{
  "d_mlp": 2048,
  "norm_eps": 1e-06,
  "tie_embeddings": false,
  "parallel_block": true,
  "init_std_o": 0.026,
  "optimizer": "adamw",
  "train_tokens": 501900000,
  "dataset": "wikipedia_en"
}
MLP neurons of a small language model. Each row is named by its layer, matrix (down: output weights) and neuron, and shows model dimensions 96-223. Each number is 128 + 32 x the weight over its row's rms, rounded and kept within 0 to 255. Numbers have three digits each.
After each neuron's rows, "raises" lists the tokens whose logits its output raises most directly, leaving later layers aside.

L7.down1472:124196143099128148091110056135139154145132091113106146138142147121162157126127087166115146157106172110094168081160100084141227112139172110152087137141119111158132105122137133165111123147169211145145146148140132113138118114111115134165091172133138122116162158067169110111152119135132167185112119193108150141099164096113144135136124175094113111121101111186146157149195139148117159105140
raises: " are", " were", " are not", " include:", " are in"

L7.down1205:123148163140139132133144110134093128107090082104130135137064156115169131123142134057133138139214083121147118119073131152118167157141074082106111129167149084184072104051135190053113119075159116151142119142137165142108156146149110111164082051138126108113162071130146156110153127182149120123131156163118147057122089078101116106132079136175174161165086071155118109136108135142110153134098
raises: " the name", " them.", " the f", " their", " it."

L7.down242:138119130106116165097120169161066137156115104194141117186160137166117097139098064174093111171076143115165157160115164123125132094115128107132177084112096102130168167149170156138041147175047105132078143162156104133116101128124175159126124113140143161163099146205154136129084157111099136097163164086151165135186090089145153099135119103160187094097080138137151138153177087115109132132124
raises: "ars", "ment of", "ment.", "ment", "ar."

L7.down990:101138138131180146110112079145123093116095120160114110136117095160104121079126070123229108126175168105122124135154089085141121124134108091173156157096067153104146056163166135205039114124141120083156129124076168098142100084122098101133184145139140132146104141105147125151115167143126122147110120098073121129137113147132082143093142128070118092204174126142104135119130127139158155117090
raises: "util", "ens", "especially", "ver", "er"

L5.down768:107135153091136079179122106161170100136147144145100139143145125133114126130111129124128091153070144180162115122151111133149161154166153130126145164144112103187157155115040119098029107157130101119110156127155144104133151170123154203204136074085164142119106166122130141096050110100152123052145128099141195135119132122091111154131102099065185146126151094153104029101159153089116118177095
raises: "ory", "ary", "aries", "ugg", "ode"

L7.down1190:137125162090140138109113169138112155172107099134158103099141124127144134149148094101092171136076124098139106095161165098066135169190146116088192109101110168158104172051125106081095131096103157068165082094124176128158114119160163096219097161076102188099170168163134135140148107158079149141138126147151171112133116143129202137132150122181112113136067112089130143117086104133203119191184
raises: "ly ", "ly", "ly.", "iz", " force"

L7.down902:057166139109139120109127156170121128093143155085146124170103113093145139077172175105082112173141096117176168075148135136150077097149117101169069062114120151089148131131108077116151158179144067106083153120079123181171085105117127100118135115118120135127079134117197114086137128061130117146096112136113207137116163070157101116120110062124126151127117092167185142148173126124102153167085
raises: ", United States", " Territory", ", Canada", ", England", " United States."

L5.down704:141056164071126182158122111121143199149111161147117110190108159090165150134150117149089125173093123119191117074121148119124138152111144104151132091143165179150138148118102122068102178073176119152123173123116108139125028135171158116155085100140175082153162137140116098097110109144094121143071069127141161141093179095124140119144090129120185130156090118118099161112107128131067137172097
raises: " squad", " head coach", " defense", " Team", " Division"

L7.down1246:120075173088107141117085139091121132133104168138117133088127097176141129161174125156166118119094145083080171123119180106100114144153118102203122101152121119157122080146115108183172141153107202116125138104100172056146092113123100149088137196088129146128097125098129166176187142152069169111120036171105129122131176185097066148201116117127136111106184149126087137119144123131153151145152
raises: "les", "le.", "we", "gu", "le"

L7.down1032:184110158164076137176135046155066082147134060095069082104166162124125123088129133096124151161145132134121147065124106140143166146124119073119156152170102150141164155092140134111149165141092131111120111100180149146083070177167128121146084171071130087104152168148161121135127103125139148115153110159181154100121133129147120145073137097172155158097097083121124079138159127097076168110103
raises: " of his", " of their", " of them", " of any", " of T"

L7.down1998:126153173136131095181094087159135076169159172112091149122166113150196139122155071137119118124139110150135142138164163196107144134172135194140131138057097077132119157159168087157055125141114114125129171163164135099143120150092202170121142133173126119107075093180156169102164187122173120080106161160078114088117168136064104144151138107119162110104104117150053097067127105132094178183162
raises: "ary", "rest", "aries", "ity", "itar"

L7.down1731:144143143155125152106070123126110102112111151128141108142143135093150108141119084137035084115127091102134135109094184159162137162100068138085104138097105187120123156090176136158059083143147119081130124160133124051123107170092100131116162085151116100175122182181141147118182137120126146078150156153101112111100103112061114120069141137133129170126108113126111139097170058172140173125194
raises: "ost", "in |", "in", "ith", "ard"

L5.down70:139130109065127109111149115135188117131125156116122138141104133102158114188095139114134127145118111131127114126167059109140185187099113109106149114117098112150134118155148131112142160067105102121161129000130155129069118152142135112142122183131114126093121183169170090143143151144159148155112115106154138065152104112152133102126080134122112105124145103155157073111153111144101111140107
raises: "El", "American", "D", "Bl", "Ar"

L7.down410:085124121129112129107103147131105121110126129105111140152141150046169107113130152114116132175162068118137147184079096128117144125119070172090127156135160108116082080073123128086189148154166138079173106106161132059118095149138097083086095070135142117069129089103142136116142148180123142123167161140131147101129106073080202150138073126194175189174102075155134127127110108120101133087071
raises: " it.", " them.", " some of the", " their own", " the b"

L7.down1368:174142127153124078119156169199127172159154087096127155126151172109140145162171175063169082190164115217087141112159151157193224154123049155152138103152123151101115163138097097159112116131132116146075116130149154142111079123166128108129152156119070114146131168129163123086133181161094090088135142106167179092109148079109126187118085140080190171146101073115053128151158170093126096161134
raises: "ing==", "ing | ", "ing |", "ing,", "ing."

L7.down1120:058098104177094112154130152133122160089155151141118165121136148104093159149172149160178138057107138123195124080115143117112145080116083167213131109107156158072148193093099116095135118181117110109128173096188108107154153128086161123091159104158056130104109092129164119091130169139148184137120110144110154123165175138103093140167153141155105097131068118112122144132106161146180113127079
raises: ").", "us.", " area.", " season.", "o."

L7.down1853:145136104058124191149124158082133139100098138124111180146072144123171068159146156148143136136107077151082105129166141097058092122134154147131106137082121151039097137121189140071114207169090170087165161138134142113089110098212104099104147171145102179137148157131091178182121172133127157139114075105093164132085116154083134107111103154126119155129095180098164108103097095144066158094129
raises: "ly", "zi", "ly ", "ist", "da"

L7.down1805:098112163106167169136051150131117128146142178127099093151136159137136127081184115153163126162059116087097118137121076090126118163192190130113098088132087107116109132109114134177109121131170150169136165135109170107205140164120097148117113109115130087103129092152145148145108123139105134094132173122106141163124158108182122142145136077113104119125172151141107200129125169149139145106116
raises: "l", "le.", "ler", "les", "leton"

L7.down1673:087141077091137084121079144146111154115140080128091134131143134163089086111117109139129106145116109181158119111089226122143176174119156118154193180124103128010119098053172133092208093131132095078151101165154160059179142125185152164113156092067096134118154181153127163158159148182071120061189081111134140130145093131141130167117174163135153098112085201158086181129134067123142151051168
raises: "ed as", "ed as a", "ed to", "ive", "ly"

L7.down1635:108149147142136156145108138066109143133115098135107170119070140154110186158143137135142146142114189106115063163158150099098164185186151152163098088148075151135163104105197129119110150142093153083121144141126167156136083181102172182162133133075118143062113177122194145109153125115186122128081114156149143090141127135153105149111119141091153157170154094197162144089185116140182123154092
raises: " promote", " compete", " maintain", " participate", " extend"

L7.down1289:158143115132103152064103074123138151140097187126114119130183111088076110092058110107134198151120159121115184152141131086149165092149122142141124077127176116148104147070109134136042143116135077130114170077156037094112124179133130150100169094158160172156168151145188205125098135146139127108136148159131139115117123125093111145075138093185178104076162140088058111146115093152156183154112
raises: "ages", "ment of", "ment.", "able", "aged"

L7.down1211:090136105089157089083087139118124179155130110152134046120137139161160117074127085114095163203162079153158153154119196109210117084114071151078142177212127169176102135136092153132074145110122126138137137116174125132132168141149117182098212115126129145124135130147130151085165148140118162121129080117138121116098098085107111162153185170077211146101108159161086126101091151105119136110128
raises: "ar,", "ar.", "ce", "ules", "ez"

L5.down1396:110109098155183150160116071109117106112107131196127117116116050127073116114139125140226101113163149125097109145135123108099110134155071184134157117043054145105163093155126163189027111140116112126148124130082131126160133125134112096166094106121133132161111138119137146116187191178117172147135124142102143121129134157136141119091138140129093097188141116107090143137138188138151134098146
raises: "util", "ver", "1", "ill", "3"

L7.down845:132212152126161154144105110211121146138136192141121139080110152122159074132127163080113133087077048154164141159103090163130115117117071115138175183100176154143179185039132112126117083141114112145140114141111186171198100141147115167038079133080133120132170111130083117149130116161149150117130138188143123148134169157118170110102137170163120172197150110112097136135102176207163147105091
raises: "y of", "y.", "y and", "y,", "ys"

L7.down1581:138100173150116113141133167081132130153120146132136125170173103107138162185054127127123127126130164175150065144173167083082093142157106096107135127116154124208160129137181152121159128142164086114139123157049131080107145123076170079148089135092137131107138080132126118131136169068207152116131151082104048135208112183156142118183105081089112043116131099140082082112128170151143121095169
raises: "ator", "less", "ific", "ified", "water"

L7.down989:087109091090135153110155175094084146157126155058080172169183138162162160128167130115141093151084115101084146107129169124115138170079072126102128098134117125095094122129146120137171161102133134107153125191140099176159071155095153144052103146085140160072146171149129122129082135120125139087136092096167160140164176095091157118108161072139145106163138092149070147136129056101111148062133
raises: "er of the", "er", "er.", "er:", "er of"

L7.down609:064176129104166103098179098121112208090103145085129120151110183105129118091184131133123143116108098147180144161176181127096098131123072069154117048130059094082142109170112085097061142158105118117063153082157148105152127105108176153136123101083144121124094140146160077165192146050092079166133127169138148138096097108119149155161118137131061112140151093116067176074119096176123099155112
raises: "iar", "ar.", "al.", "ar,", "ed into the"

L7.down128:086122129109138050122096100132174121155152048135176174106098157127117167136147141112119110139072141109098123142169086120170185115144122111156144158113142115095151076161147085134153167096157133176102173180181181144129136158180076145202118110128107151098198149116099108110166103059114162152137136166087138097145192140131173143164118126168087126106151173180186159129118135104058105117087
raises: " are", " were", " include:", " include", " include the"

L7.down903:111166185149111148157166112172119093150128150179161131138131179123143136143180110124133124138075122171130093127104108100075134127108117116122148149145099097137108151056154133150098075187139139122098100058151110115140156112086143167138185145109083146141084150145135132171102076131049111146123148175155140190078120112102116148148136179122137122130136081200050128083170135114107104169113
raises: "ily", "arian", "ary", "ari", "ories"

L7.down900:075121111125108117130155117150146153152124095114116171170157125172109159095119159118116128119110125159147141109163127196107165132148155138170103165148095127101161175102101067136164147173160082100139115128153126116092150191096069118172118121101141155133054197129135133092058140135150127141124162177100129137109119143097115143070123059119140121160133143090181083151162140100154095106175
raises: " south", " north", " east", " west", " southwest"

L7.down2004:134108123126148086140161190130100107121107148144142170114123155060156122128148209137140125165090149136095103113078155161121190153110132170109096057136183168134172119149130124067101139133171078064122169185161166113146135102178054102083085148115144127059093146116131086120142115163110118157112150113139151125060101135102168126087208157096198061159166139118113099146136063160093201137132
raises: "ly ", "ly", "road", "eed", "bow"

L7.down43:126083106161114157169089110143073075128082114120119109072102052146112137141162141147208105125125162152108126174141152078061120124114112163126167138131101186114148057095154120161009076121129144116176140157084174104108119109126167071133092141135122144127135116147110152150101144171127156145108149085109095143130131148134138106076097127109070154195128107180082181130157183113156137110084
raises: "ultimately", "util", "especially", "vertical", "verb"

L7.down1505:061106172068177123211140127147118162193126149141122164080154081138070105161091138166170161152065158113153199172165173165129119141117117139137109062159151177134139137133126147129155162096143126142119102092057142092154103119141136112123130171168126135160196059153135115069127116080135137150098129097119156162169164105129137097108130162058147156129141131153128055177160099142143101104145
raises: "ages", "age.", "age", "es", "es "

L7.down1654:176124110147134119094057135093102159156109110112105086143164079147055122139045120178131157133176095175123184102130156130170130121112101114092139117138158142138107118120156098004139150143124090097128132108135136132113121136184162124121139140121093107157109153172154140169139150119126130124134108126161149094178104114112167065117152129144082166070195159107094128098076064108082142072170
raises: " of this", " of its", " of any", " of their", " of the city"

L7.down966:084129129087171157181165168100132102136143060190147146119140148079127120115151103128099108110151182109087203171156060099117112084165159133101123168114083106118088115115093106101135117136126153101140111176156120117107177094113128094128114194099144125139112144128168127133099185084106215131105141097103204103154193108147092073136110082108128127170074158105195059161098139143141134121137
raises: "z", "ro", "j", "els", "d"

L7.down58:115186058105078100084174127171125143155115192126160078179102057153129169122130125113171151136076129098154117154166186120160178102128103091153115114112153108121138101074139181079151155106163164126099112116143111112149068121174139166127177125156071142157084158135086124135176089146139144156125102147163167099160141111131091086131133143157154160105061164134154072111093178127081183144097
raises: " I'm", " I", " ...", "'re", " expect"

L7.down1666:096145094092099105090143098166072131097179128185107107106085104113150133090101142134105101096068085189148160196115157092164146200084163165172127130158129126124109153073122124135096141189128133116119203150125113153139130135148140107129160117125096157083118144167123149143112142092152120118161084139159162152118098138068136147158189150112114107146155157118103117146138068110134114107106
raises: "ar.", "ar,", "ar", "ars", "od"

L7.down1499:183073111189126125068108138120126154066092176157164154086212129180079103155107155093096136136169132123107203096103148163166167124128149096131193111105125136174113143144127132179112134124104152120141042094130169166143165125156105115151110089170155103126145098108174113150105068198142160154084136104097096093111079185092173173136103148095138109157116096044091119158090096133148110132118
raises: "ée", "uis", "ess", "uring", "ume"